From a checkpoint of a small transformer trained on Wikipedia: normalized queries and keys.
MLP neurons of a small language model. Each row is named by its layer, matrix (gate and up: input weights) and neuron, and shows model dimensions 32-127. Each number is 128 + 32 x the weight over its row's rms, rounded and kept within 0 to 255. Numbers have three digits each. A neuron's up and down rows have the sign that makes its largest values positive.
A block is one neuron, or neurons of one layer that tend to fire together. After each block is what it responds to, as a language model described it from the Wikipedia text at the highest values.

L9.gate8:146086108079126122061106111124161143114148122115088126154114140117133074166142157100103130127096167142117117116148039137159104145128155104157071148094167110153160143129151145091115092111155137148084108110104154112126180191159062163141142082070133163172126110123127075123091125111114151099
L9.up8:169068085154130125080144178143108145102121182126153167169131119106109118141174115065108112106094167158155148123164123133045130157099123088166120123101161156146106091098180175146122085148134110086084123119137134084158143148146123155149080126154137127200109170079138213104178151081097124121
L9.gate25:138151169072096133134162142105130145136142117115131131123175122108230176099121126074143174089119122107127043168120098111103121155143125105164120165104118124116169087101113127094189193140097114113124126191097105164146148130150120113154150138135099142115195120128124123104155154101133116077
L9.up25:134113125138060080139124166153115142124148166170153172130165105064177165088104155134173137166109166069117096137131108139159111055128130115163076146096172130085122152155217114116168071126181111118101111132096135143116178137126130135083131150058175145159110149134201143161131146078146158156
L9.gate728:154121128186051111084161150111100159116166073124118139109086104093144132112113131164127106129107114129095112110090081123105093148125237101075073131150146098106096112137101157113121170077054158126154144148132077062101128151079129057119142065066126091097126121163123171104157139124065111106
L9.up728:121113161091104145114137078129127109165126100132157123134165136163079080162110140132155182118065101136110157123131081155122164159147183085118080202186074186159105115175183146098110098112129109136105060118122193133161154126162151108166091167100149153173121119141182053130104162149141111134
L9.gate1108:168119117163117144142136096123145121117106099092105117133120182164146076146064140108133119083082139113103152141110104109123120165099157177072127106163142156122114084130107163109158112176113080186112136131185162221095192139120117125084107118103115134135113093146152086120166083157097113128
L9.up1108:098120130060131150120129102153078154114168105129177161132113176146135124121136109064097167101144154108087126194132183116127248100109136136124122105166114139126093100165166132124108144096084129145108113194098120142136175114143152108148125123123134145137097113100087109144169163145153160158
L9.gate1174:082069112124119087156135145168126105181168083112101089149147076149145088190193073057123190117098103088107118130142153147101108134125170161109128099144107160191075159088120123121097177113163182163118143131094150154151147156135166134079148100113148159150072098154139149067143138138117112127
L9.up1174:074145121085119146129145168122098113142117149134085127158168141130045121099116087168164134109052120129181043175080168114161134139096100108115145131140123138092156092126120129133122146071126142113139032157175088067053149132117142153120185153111197155148081152131126171165107126152096093147
L9.gate1273:105112136098139160134133171197085129146112101096059130116144105123137155106097095139172103145117092124138155125135160154149134164152122123166176122144136123126114122111164137132147103176106124133093137081098149077193163110111132198135117155109229103143202150175118076137140094101157189122
L9.up1273:146119117115069182115175175143150095102170078170112117132116056149091136122164103147139170179111148102123147098154153092109050115042124144103129122058139079123143141140158128165127118111136055124114137169144120132140095130142100115075102099162111129184123120089135187097133097134146165179
L9.gate1497:079122163131196147122146150090130119118139159126123107095120056133121108135139122142129177171146068151090126142171094153131088104132120108095161132123102109114095126104142082089169110123139087156103151173160138206083073148162097100117192095154079114151143161112110082158108147057187067129
L9.up1497:108078169089131137115104133093189127143131101097129123119108094145171120177125168113123115147130069091104133096103122113124106130137188176159119091148130199182159149069061118090171159087157088116125107184126146172106084152142123155144175088149139101125079153178057115087097097147078141142
L9.gate1532:056129173109152171132092122140164120104125116128142123131169099103135119133099030109162120154131193143168078151078089113147115113142175161129099168125164128145121171126075111113106095093132059187080154062125182160117135160192180091117176142112072148124080065133173114097172108133138130117
L9.up1532:099089136099146126106136186129092125087198176119078164064095110133145131086113076078139116167185127139129145084133118152078131152121174106177163142107128172176119150089076214162155100151074160130138049162131159139161090129111105157120134165139154193209113119099116185094145132131137108141
Formulaic template continuations. Tokens in boilerplate Wikipedia text where the next words are fixed: census demographics (rental, householder, made up of), infobox bullet dashes, and chart or filmography table cells (US Hot, High).

L12.gate912:156145154127151145183137151134140129063146122107184111091148084174155091131126147196179128122120146107148111137158113121120115090108109115134146131168187130103066128179115141152144146192140064143117166088073183108059085131143132122125088062109148140132086136102141181141160152147135187129
L12.up912:096156175122142078080157170127125098190160120116132050094149125149188119091097186132110111118181130121070081159146116158124120134137122105095147073114083113095144111151132124094146145053078125095127144153116100108146175198105118150113132117171061118063126092163161169103140084131073155166
Stat-table cell separators. Pipe or semicolon separators between small numbers in sports stat tables (goals, apps, quarter scores), plus scattered mid-word fragments elsewhere.

L6.gate340:122111108187100143143129084142126111104135138130070140088085140166096125124121074130146136183135135099158040122184148127110179111120152137125133140181130176101172108152075188136104117124093130101151103121161127098080061113077168154180089125124110124150097148141095152103132149110143103140
L6.up340:090139151113118069142148175131074123183170156133123137111072188157111149113162150094127134133128089115160109182099145139150177129122089115135089119143144175077099073098114146173141091119125130161067110093164164163125119151125092102164168104133132124117150142122125131132103159147098155133
L6.gate446:101159159152099107137118123064091122105177136102165164127137102133103137103196136143173121115130175159108065161112094156085139077129142102136223134150116136185126159134091121111093104142141100128145128168153081135053168110136130145154130168150081167134138122066121109092163109158151091157
L6.up446:182090114127160123121132139135090173104123120081110151175133122081122169166136139135148141083103149142159109164102118138079099118160116091150074148116108149139136072168134176151137178137163161097157103121186134108039150153125125145122126121076104097111078109099084167103147133145094117089
L6.gate552:129119128085103174146119110099127064130144187128141109130120168125097064123103099159079138164091093110136113173163099139107075084170150200127126114167111150123147113128131180067085117163133100129143143163136173131148160150109165100133130087116107132157122094093151088118128146119137140099
L6.up552:210072117159175049162124140121118149163151186144116146124142156100122094109078146101169159119128106200134100116109121161081129130127139138135080140112039147150135049113147157126168127075111124110128120160130139157161145136144099151142094121140084111129092123127156104104065113112131165126
L6.gate1003:160140152172131162157144082120078115112150103199175139110119137139116083147149177135113168148099162171118111135188129158113149151061121162148111063078156127153111098123137138165148129107103114085146190114142176151092150119083199091125136156173122168161152108146144131087130121134097123131
L6.up1003:150095144146133066142094155161110158141099134105092119179117077172149101193096194130138119138163105146154163204138158154130161167082157124092141159123114151126148128139117154094161172154107145102132087125112165121123113170123132112128140073182070142122115196103161122115120093175069106121
L6.gate1155:117054106080111085164129120127058039142162102127122146134117109139142076120106117114118137152177155123132148128121111121099106130084128143122129155099113088173123138106147121113162116118119171110147123080139117135063130149201155162128150124080198090091161139124124101143143092165136133106
L6.up1155:127136134104098124113172176130164094128140138155100086167175209149141083111118133232068089155033156065089110082141043189111077092108140124068084181147163113130134132117126092102117157185128109143118137208123098109089153147129098121149124150162093060164070124174165124143100159109118141125
L6.gate1182:129107143124052116160147098134170068104087140177160168101123134138156091229105133167146072201096152104120078144101125092083149127110131143150076136122126136130095114149118114143099132083076134200114144119156141130052157133123146098128117100102148126100076073126112130155144121188188084080
L6.up1182:103192151159127135180122137117138113162109097066181081164066156097166143110131132152132155152149110148108129163119076170130164121169163145091079194186124136176157095157092101160133082121145102164198114112183136120139106107143127093085148135082112139139128063126140094118108136103135132159
L6.gate1280:131130126109154113078157089153154125089132101124080196101133196169151102084113092180133094135080127142138064163117107138116171091131142120106137228133069204143143153169133115120152151091129088127136132192112122122129156099088131131103112094106137192047121100105155119138136152119132102064
L6.up1280:145122154147157141115129137148191134172123175098136173101078166092082113078085143097058119191141088100112091116116177134137123153132109173148176138112136134119190162108182119106140112136078116123184106087089179117146119122133172147153132140195174119207091155146068136152143171078112134111
L6.gate1361:117138096115058118156168126117120125108161145165174138108082129165122110081221146151134125178122096032124113106131138073097173133136136119100124151118131104101161138148155141139131158137124106076096173123118096098090099134157156137146169142140094142133152108160164090154163101152097144124
L6.up1361:204128081120131106126145086132095130130156076148107138136112135112148117094111143187123131149141141115120115154138095130132142063172157099159129131178136166153143116160042148064145106110132138159144145143194122113114114145075150135118124132107119113127126131113137139142084077127116161111
Templated table and census boilerplate. Word endings and function words inside formulaic Wikipedia text, mainly census demographics (rac-ial makeup, Decenn-ial, hous-ing units) and medal or results tables ("first place").

L6.gate77:126131130065006150115116106119120159096140116086117146123157103071149126155079142198155093120150109123139070111114114108103114119119107158101128080130123129144120096060183132160176191119121152124177157170161091178108130123109143130163118099102163144095104103043126111094170141138064075110
L6.up77:144149145116095092105120083184120148149121103106157104091123105125107088097033127172163112122139123121076100139161077144080128064101162158105196128137156091169137139100129115114148172106150150138104181145164119141066129113151110071178111166092086191198063160146130160119150088121131105108
L6.gate649:087117131074151121160115032087152114186120115096117081153118093085125098136175133109151149137198149165126105170137077166159150127141095135134168149114109164143133178118120137068117109144143107167138078080090146186130124169144113110106196156064086152085088065141102102086099136128036152180
L6.up649:094150191065098155107100131130087112217103063055126147146092090130174115154130126131125066094102138119070058158124123136157091139111168121131141165096133121122159096094133101114139189156114113098148102168088112178115099140135100185123119094098129093061093137109130204144180114173107126120
L6.gate686:149137183096143126094108128126159129105142108142083120094121208212143134171184115143095107108112113099127125185187107131108126205112100149077080134119153126087124117116150127087151127133108139173162111170113101105134127113078131146139171108099147156057095102126122116117131101106092111157
L6.up686:158130132095143142073097159085147133067167069196158144128221156176167095183134179064110149140143135103108130129162139141171087129097086150051105139145130056126080121104181185149147115118123083168113072085097122138144098137125134142140115099104093102073107147151067169138117153100093133161
L6.gate830:116102121147173146151155145160110144131152146160159159137143169100147201087062142065133063123142176116171059136067146121141145128056132130136154192144088101121125121141080136150180075154109186156131121142109164103082136145105150112141136110083118123107104143139109198184151143113079029119
L6.up830:120133159116127129186140143167128202165122133064109146153121129161108111176180142079124124114170152107103164080098100135166122113099194079137142099117080144139132115156170109174187144078155174081146065046081096135087078130110149160139117141113150118076115089139076086092152163098065085194
L6.gate837:125155146029151166137089131168179125153122148140143186130126111113098077128137112107084103133138141089154075200151112110138132161150106065113098073147087074057184095159119131206105179077123191114160154115094130104192111152192142147148115104089164135146127077120113190144149074130141090151
L6.up837:109062076152193105185165144126141126068104124121140117131162172110069130095086086098112116128120166159148132171084133122087156138112143132115160157102138098104147178139150085127109095104118194118120159104122200134077145139141095130169159144171119114111137112137131134170171210153150057122
L6.gate861:152141134121109142154137142101101105057153097152115137150197132163163069140113179146124121113160162052155152104160087139143181072071158128066100151141193176086116105100156133120126159196209116120150125099120159161054167135112128095098079100135174151160087164121112170126174128109105144079
L6.up861:159093113155189103160095130124144168150115129208154169199144181168098053162094104132084127077112104120110170136198159125061098113117157088134074138127123124140119070122066128082140103123184098119191157161116141118165128074124075173125088090092121168064065142199113165169193120145102077153
L6.gate882:153093147109120147113128129135105157146154122140097135018162118150168177160148191146094124113138153086112076111132148106115139146102101153111108128081130151124184180145112084101218123098141142092166167128151115052130124168129121115156060129130104165156134127124198102109167079098135139158
L6.up882:148172159114137104143150165162133148130144160121137177093111133126097127118111162130091098158060140113125122127090117097108109163108134129104176165125104112161149162090205178103176161093121118153140124112088178089085131176109119123131158132145080132178139138141142116163086210117133100074
L6.gate903:155065186145117176080108129101107095150112070193158083128103118076108165154133160117081144087178143127095133154080156169103103135090168162132124062058107080113092119093163115123193089111119187113120113042075106155101098109137197130156113129121087108084096178119090126098097117088138142141
L6.up903:162104085111154139063108107113170106138087148129116108128146186105111109094140127146159118120071133105123095106186129167085165135140126136128107175127162127122117162098172132170174114149138220113097076101135112128156067063190145171140123180140093183123142146193085136114133120136031095168
Word stems awaiting suffixes. Mainly "high" as the first part of a longer form (highly, high-quality, highlights, higher, highest), other stems like young-er, Lat-via, simil-arities, and relative pronouns which/who/whom.

L12.gate1068:114135096123104138078113114089134132090101089107122131109118160137118160166073110096113093174153164138129075111113069137082154101133141071177144128085060142163127104140097129169100127134088137190131089143108145144101150121098168074098178154082135078160131134149154104099112049120130137087
L12.up1068:135116125138159106121172103094182084154111157147147134218140165165138137065076054130156160102101128144129134090139179162121096134147141114058107156133155104143126149143210141198163134126150088092096131160107121085141160131195098148072178138141170142101097140083120110173105083113119150154
Predictable word completions. Word pieces that finish an obvious word (ref-used, ext-rem, Portug-al, tri-ed) and fixed words in census boilerplate (were, of, had).

L6.gate297:136039152171100117166101105051129072113101107121126107159155154091112086148138171178178081122159158090112142144222107117088141094100133081086127135160100124152139126141094133135168113096139142156112098050174106160011121127101101123102179118145073172087063125152141122125102155069105137113
L6.up297:116158101101054136143168171134072139113126120138135154126169142149142110128097170207166114111119115082121156089127176064130126075122117115099123061128143129105183137093048157101146186129175123116147134091149158177072081105104107119089122140130144108118174051111134124104143147125129149160
L6.gate358:073125172117177168141159078111165131101165176158128126162114153156129100146116154150180123112090098129125132159158147144145146121115119142125166166112124135103139173121153188146161079141085158104103107165127121199080127172119156148102212097173123113165153124089167103169092190132105151083
L6.up358:111100109166163150097212100177142159115115144104160070136108108191062103161109145212131158099089157090136145118128088178141103117136114131076109134099100109138176125140176119122177130079091201176151076188097151092159113162078105144120120116175166089115202147088125199127105133126119080079
L6.gate496:181201132101196158118075085186106100131107160133152129134104122174125082147079146107107083107127135119163117122127107110113097169143125126133150123132094086136132174133136143086093154144126140123129140085133127146054140136141178114117206126163080132106114117096134116134140146101103143129
L6.up496:124126163093102150124130084168111120141100159111142126124080117077107135138143150077118163125173181070146178105081162149116084192078109153052154065082094136083168045171094101131092100155118112138139132114122153135161117132116158179074100142117073129109084171125134144081068135110160120122
L6.gate531:117135118147091089138158185184165194150141146088130152128143160148135108129091144186117133098142140133128153111127176131151107117163145149199181106084126062119110126154121137132115042135180115113095134122121245108165108101158136105130094070152122165145169132137111137085122172171143106093
L6.up531:090163158147109161126095045107156081131166113198145110060140056134149071144137151164091085113090141094186122119216093186137129083075111158070147132182156123131103110150099090134152081115184190173142127066127147172127107168158134195098205171099160149138168200161115121177108102173110171058
L6.gate763:131144083079082130168106104135118179095106086140144145157107109122093144159156158143141111149150103081151066104105102094159159127081145092132160156160118161145112140171152083117129181127128194149112170162146127143140081140107169063128145149127075133129108145142168106189068125054116087121
L6.up763:111138121156122104149156132169112144124153155168207088156188111119130143088108122139121083159149125056133107126163153112149152072057150165091150130116165141165144188074188135069091158120169159108117088133163118173104096172172159102113148140103026162187155155105145125118094162105066110138
L6.gate879:160133144107175100103156094174142098115111098168111123166109143173166133070135131136105114131121160075165083180126096062126225082147124098116089149067098077092176178076170096143140157127191119155098108115156116122101095121182141164145191158160151122079131135118159096141102119147074093147
L6.up879:160149084110082179149126092138142107101103106069179178172149115140097149132123137102119101156134186057120107126112078086062099099112126118079127087138086121101129100138182153120106189101135143114116149157135179114125152107072121174131139128182144123097082152175135148176100164067190103079
L6.gate1125:119151195089142077161159089097093144162163092119121104108106187168123053138091166158087125158136144147092084196090156158115176139100077114082150087160125222157087137116059088160122143093034127132133083121116132135143103150094088107119138103130128087152078146126144116108136129133120102106
L6.up1125:112164156124139143063136154172099155091127130140144131119126173120144156142087140164150168068115151113111134178154153147156112118141104108121146137156146090139128182102093095163184090150158126081162173141102172116122133153126095116096100124127115064141136133158118165163118117136132096070
L6.gate1138:133167090062072050114152172130102094063183071141105130110116105164131088097135139096098131174109092116120145141135096110118126114061125173156128158146136102135122105125123144109150143198117102092152190184086108111135101162109154096094150113171109125096055173172094105088104149088155099152
L6.up1138:112105165136113124065141090131109103153177109109148229097082133114094137129175154187098125144153107141127140126069149107206132127101103161098149117101107126190160078128143174096082155158168130191112172125109093120140152136154154112080109141131188106090132194119180149132144173132162088111
Infobox and table separators. Delimiters and field boundaries in structured infobox or stats-table text, such as "; ", "| ", ": " between numbers, dashes and units like km; weaker on name starts.

L9.gate301:115094126149137184073112143152154164106078109152146126115139170151139076113073155136102121167131129111140124111083104122186147105172168125120128158150138153116111113076151125141213171091130139121118111116141108158117134137082072095146098144127137107100127119119148160141164173139123184104
L9.up301:143094196062173115096154083104120183148110139143086137158130134127146103143061166051118105071091171113098083134099101116131143121104163096097112118140157118138160082060058118104166145125160148118128109138143170123161093107067117133103160112066118128187149150106113158070127094137110126181
L9.gate437:131082194125167125132179091125162113142123090155197095146071156175120060155135176157104094172143146080176133136135103081135104082120216127155202123186143185154105078069177135132149129103088134135181069118128125158135086151106173071112177103129124145145103125120112155137136103109175117110
L9.up437:080161120137105156132217187158119105159129083096138134030049110122188081191106068184100118137194160150076121168121121079085097137071102132102100060103117169167119115120139158119157080123087156153122150105067134142131160112107190124132102205161133089121121130145119186142130101138142116113
L9.gate471:023133114063108152080120137091156137119121111118075110110136119141134134118105144127109085111084143077137129140140126084128105041110118163116120164176148188076137136086128128131147113106103093127092149145141182177110113107109161108101098129119115070106122151159207093132130135105080102124
L9.up471:124141167109127111132177152112171189124208143137114117176133168085078155170084073125074122098099081105151139074146152115154098119120122153169098136114210139169120152160171129199143099055126116195159151103154166177144163191142111126104147081117112098150171122186170123126133119116111116137
L9.gate827:123156157116138123158123111060119178163116131121133118112113110110112098111062121162136227093101143141125115145124133159167127098160129197148170158086162192156121097111169081175147119122123091135171107120070130232175154134121128106087098079139154132188144109110146138155154185072128130120
L9.up827:156119157159122122133164118121075108161134120091077128122110168185177149107125132131080102145118137131157132120145121121101080100148172066107101116117120102124147112170139101108108123144136134111128127123188115184114103141085102107160131084132094092101135139126141155105176100172143129109
L9.gate1146:101198130058181143089124154188165114147119140103109071114115074111116149133132096142084080121117105122100133094152154129107126239106155158066110115170137125172078084187101077088129084169107094134148133193140105102196121106140127185154190116089091127106167126146107115127102137118122137096
L9.up1146:155143161109145139061131118186121082162136144102074027098139155164129158101129124159088178106158094160136190079122177132105084167122155135121120168163136160071155135095166090130107117133157182095117100125121092118164108079102156135152113103142126134153150118114054141113156158161151104118
L9.gate1209:133157150059122155092146109073119093118090107102170162084150102140102089152136106158125125184157169122151150111143132103129112119046148116123143136174140131162166069158158145124132115118087142077133151189166125136086110179102086098108148104118128088105192111148127093150080137150119109089
L9.up1209:101198148082150096073074140140160136152175151080076164091112100118091100113145142117066122144125171117169107144119095118147144125101103069100156122131108108113169111132164121141120150130114153166189064142125175153165082131081169108134104185095103138144142116113102137064141131112151061099
L9.gate1251:142104118116147092139161168147078125105170120092115152124172103090162175146113126116139136093090164120105114085117146109094156162141146103143064124150148135159122112149104131107077135138095142144115144209081177169113129152122189101139137115100181117111175125134125145138096180103148084135
L9.up1251:101126113124117067186184143141143138116136149046113124163114182172140117114163086143118179194183103139177137084142124136196110076167143124200101147140140106174083109095068164135110113158153096175141177148113127131127149105114147102110117153156183110155128180178137174126118145150130106173
L9.gate1298:068160153184096173133178123153131118158091142125146160101160117100183149142111115163123107144171108160167133073123127111129118141112103078125132146117146222192060102148096147156159095139155132207135139122136141178082128143139159094112139135095130091118145155152181152119074169118118137168
L9.up1298:059167130093130110165158115149155126149126090066110168099121098251183110162142177202115109088140098129095121091094076171180073097151145101136128101136100141105121129113075158102106172133186099187151143129126164133137133133132133117161111120102128097176084105133126155095151118137159137095
Table cell separators. Separators (|, ;, /) between numeric cells in sports statistics tables, especially football career apps/goals rows, e.g. "16; 0", "4 / (0)".

L9.gate179:168126165123120129141189138128118127134125105125173133129153133122123049160114047143082159139167205132114134096128093137196112122159136171085113136116161067140097094165167091130127134134091170112073079136104123162185112152107153094131099136127154090160125198144124090117187137137148104155
L9.up179:133185103122108160163124125128165134148109180129177141123120142144108150161101131145100050085171128097115099078159203173111101099137091120158101052112138173100134132136135114105092082154156155063118090146149158096147059121114156141123125063133130098153144103144158144055117144115125101132
L9.gate531:076134165126137179148103112127081135114152107121157115161110214138150105096191158146115153101066072098100109159118141147119118193086070080135108126151137127100133154101089119153157108098197073164120125104109131108138105116087141121123120183139118136175071130119088038128107174118118137171
L9.up531:130169162111067165185150154086076116068160086131075139113125151141093121139125179188190095090065137103123150148074113128101071120130156145128154153145184151105112152156112050124115117167099132127127099118174104136119171129104148165145083114125116121140083149115078124144146110119109088115
L9.gate627:169093101172096085118159125149164167108085159202177084125095110188096128129110143126110164107110106132131139070131131190134151154131106152119151179158156136145103151110117109118171161091098110106165083154102195161149105126113118124149070122098103155084167119158084127120153115089116167174
L9.up627:103142168089145091157091111110212128162136100155116109127109126116094092127123148212132085149113161114076103186131089146197128135110145128101119216088187165134141088107152089157083156163099091123155105162137113095059159139112065143107127148088127088126103168124123134149101150153188149143
L9.gate952:129112106104201132122111102147147192116142110138146131114093119134103137125102085095178112132169161092150134159145104132175078122103136139093128179177143191113086148114108166132153089117160105180144127101119098155122128127133144107115148079149125147112138105070239124166110150111131160090
L9.up952:067124189076171137114115139111214145172135107150139127179118221155167119131124100150125135155052163136162143102116117134121067164116167112170136145074168115191129095150063142092107074117156088128097067070107136232149115121074115103130170150100076072199079119138087136137088134169163139138
L9.gate1056:132086100120129123112135122095160065121077133149159097100160119108085091084155124161098136140207111101113143134191075117096128149145034152095094110126140127145161157140212108099102081110155149128109177168131105137165184138169142140169094066082082149065145125123145091105139070115152172172
L9.up1056:139071111082219135086081137149182113110148070149057157131114109099129108180177140137155096150160119093123190112110118154191097113115054166139100159185150155137130132152136138085119108110137095116109147115120105122189094132150160173180133176134184189122141166151075162093209117077127076125
L9.gate1065:186152171131128129128122098087144111091105118124093115154161087156099114155114124083146084130131132132132107075144133130117168141076115128133129153123152171167161078178165089083080180080187080139082193156108139100122152116134173090072117179123135107097054100119075146117169153131163086150
L9.up1065:139173126125164102121154099140112076134126115118084089111122093129160118123117205172101098105077130165135103089172111181169145107100138098145128099091118088152153113142107032090059206143141118155114157087168079171050176134116178133085085189118161085109105181111103149114196118180179083162
L9.gate1238:130084136134162142105094110143185140140115121152141139117124142107063116144130107090083120119082236184182119108089079105095123197093123152149165137105147146140120139137119158058102140114103136169163108133107113154119128115122102108105140190046127147125047120137178130244143140163121104134
L9.up1238:112112145204167079108148179128195128160102174128125150120135126101122112129139157074107147141120164118111182189149164206143119132115102186126113086071147153182088193165225152123140152094155106124138070127114169093114147106139120151130139118111085181175120138156126170157149135073172067066
L9.gate1483:102053139115169139131158123164136146179125140169101075169124128160147209164140141139136169100109123136170167126191134158151147154096146087099113123073206168104146109094195175118148072161165088145145133169175100102168125167105077141131128117114140136134076156152095146177134124140096117195
L9.up1483:113105174142226120190185136218078130165093159124162172120086098125159103139091134145114148093133074081150150147108094099158166110107137102114117126126133135137122113077117115123070114092135153091126193126149150132165124120133075135186046109111165113162137118118173148197142160100110089172
Word stems, especially sol. Word-initial stem pieces about to take a suffix, strongest for sol in solitary, solo, sole, console; also small(er), high(ly), techn(ical).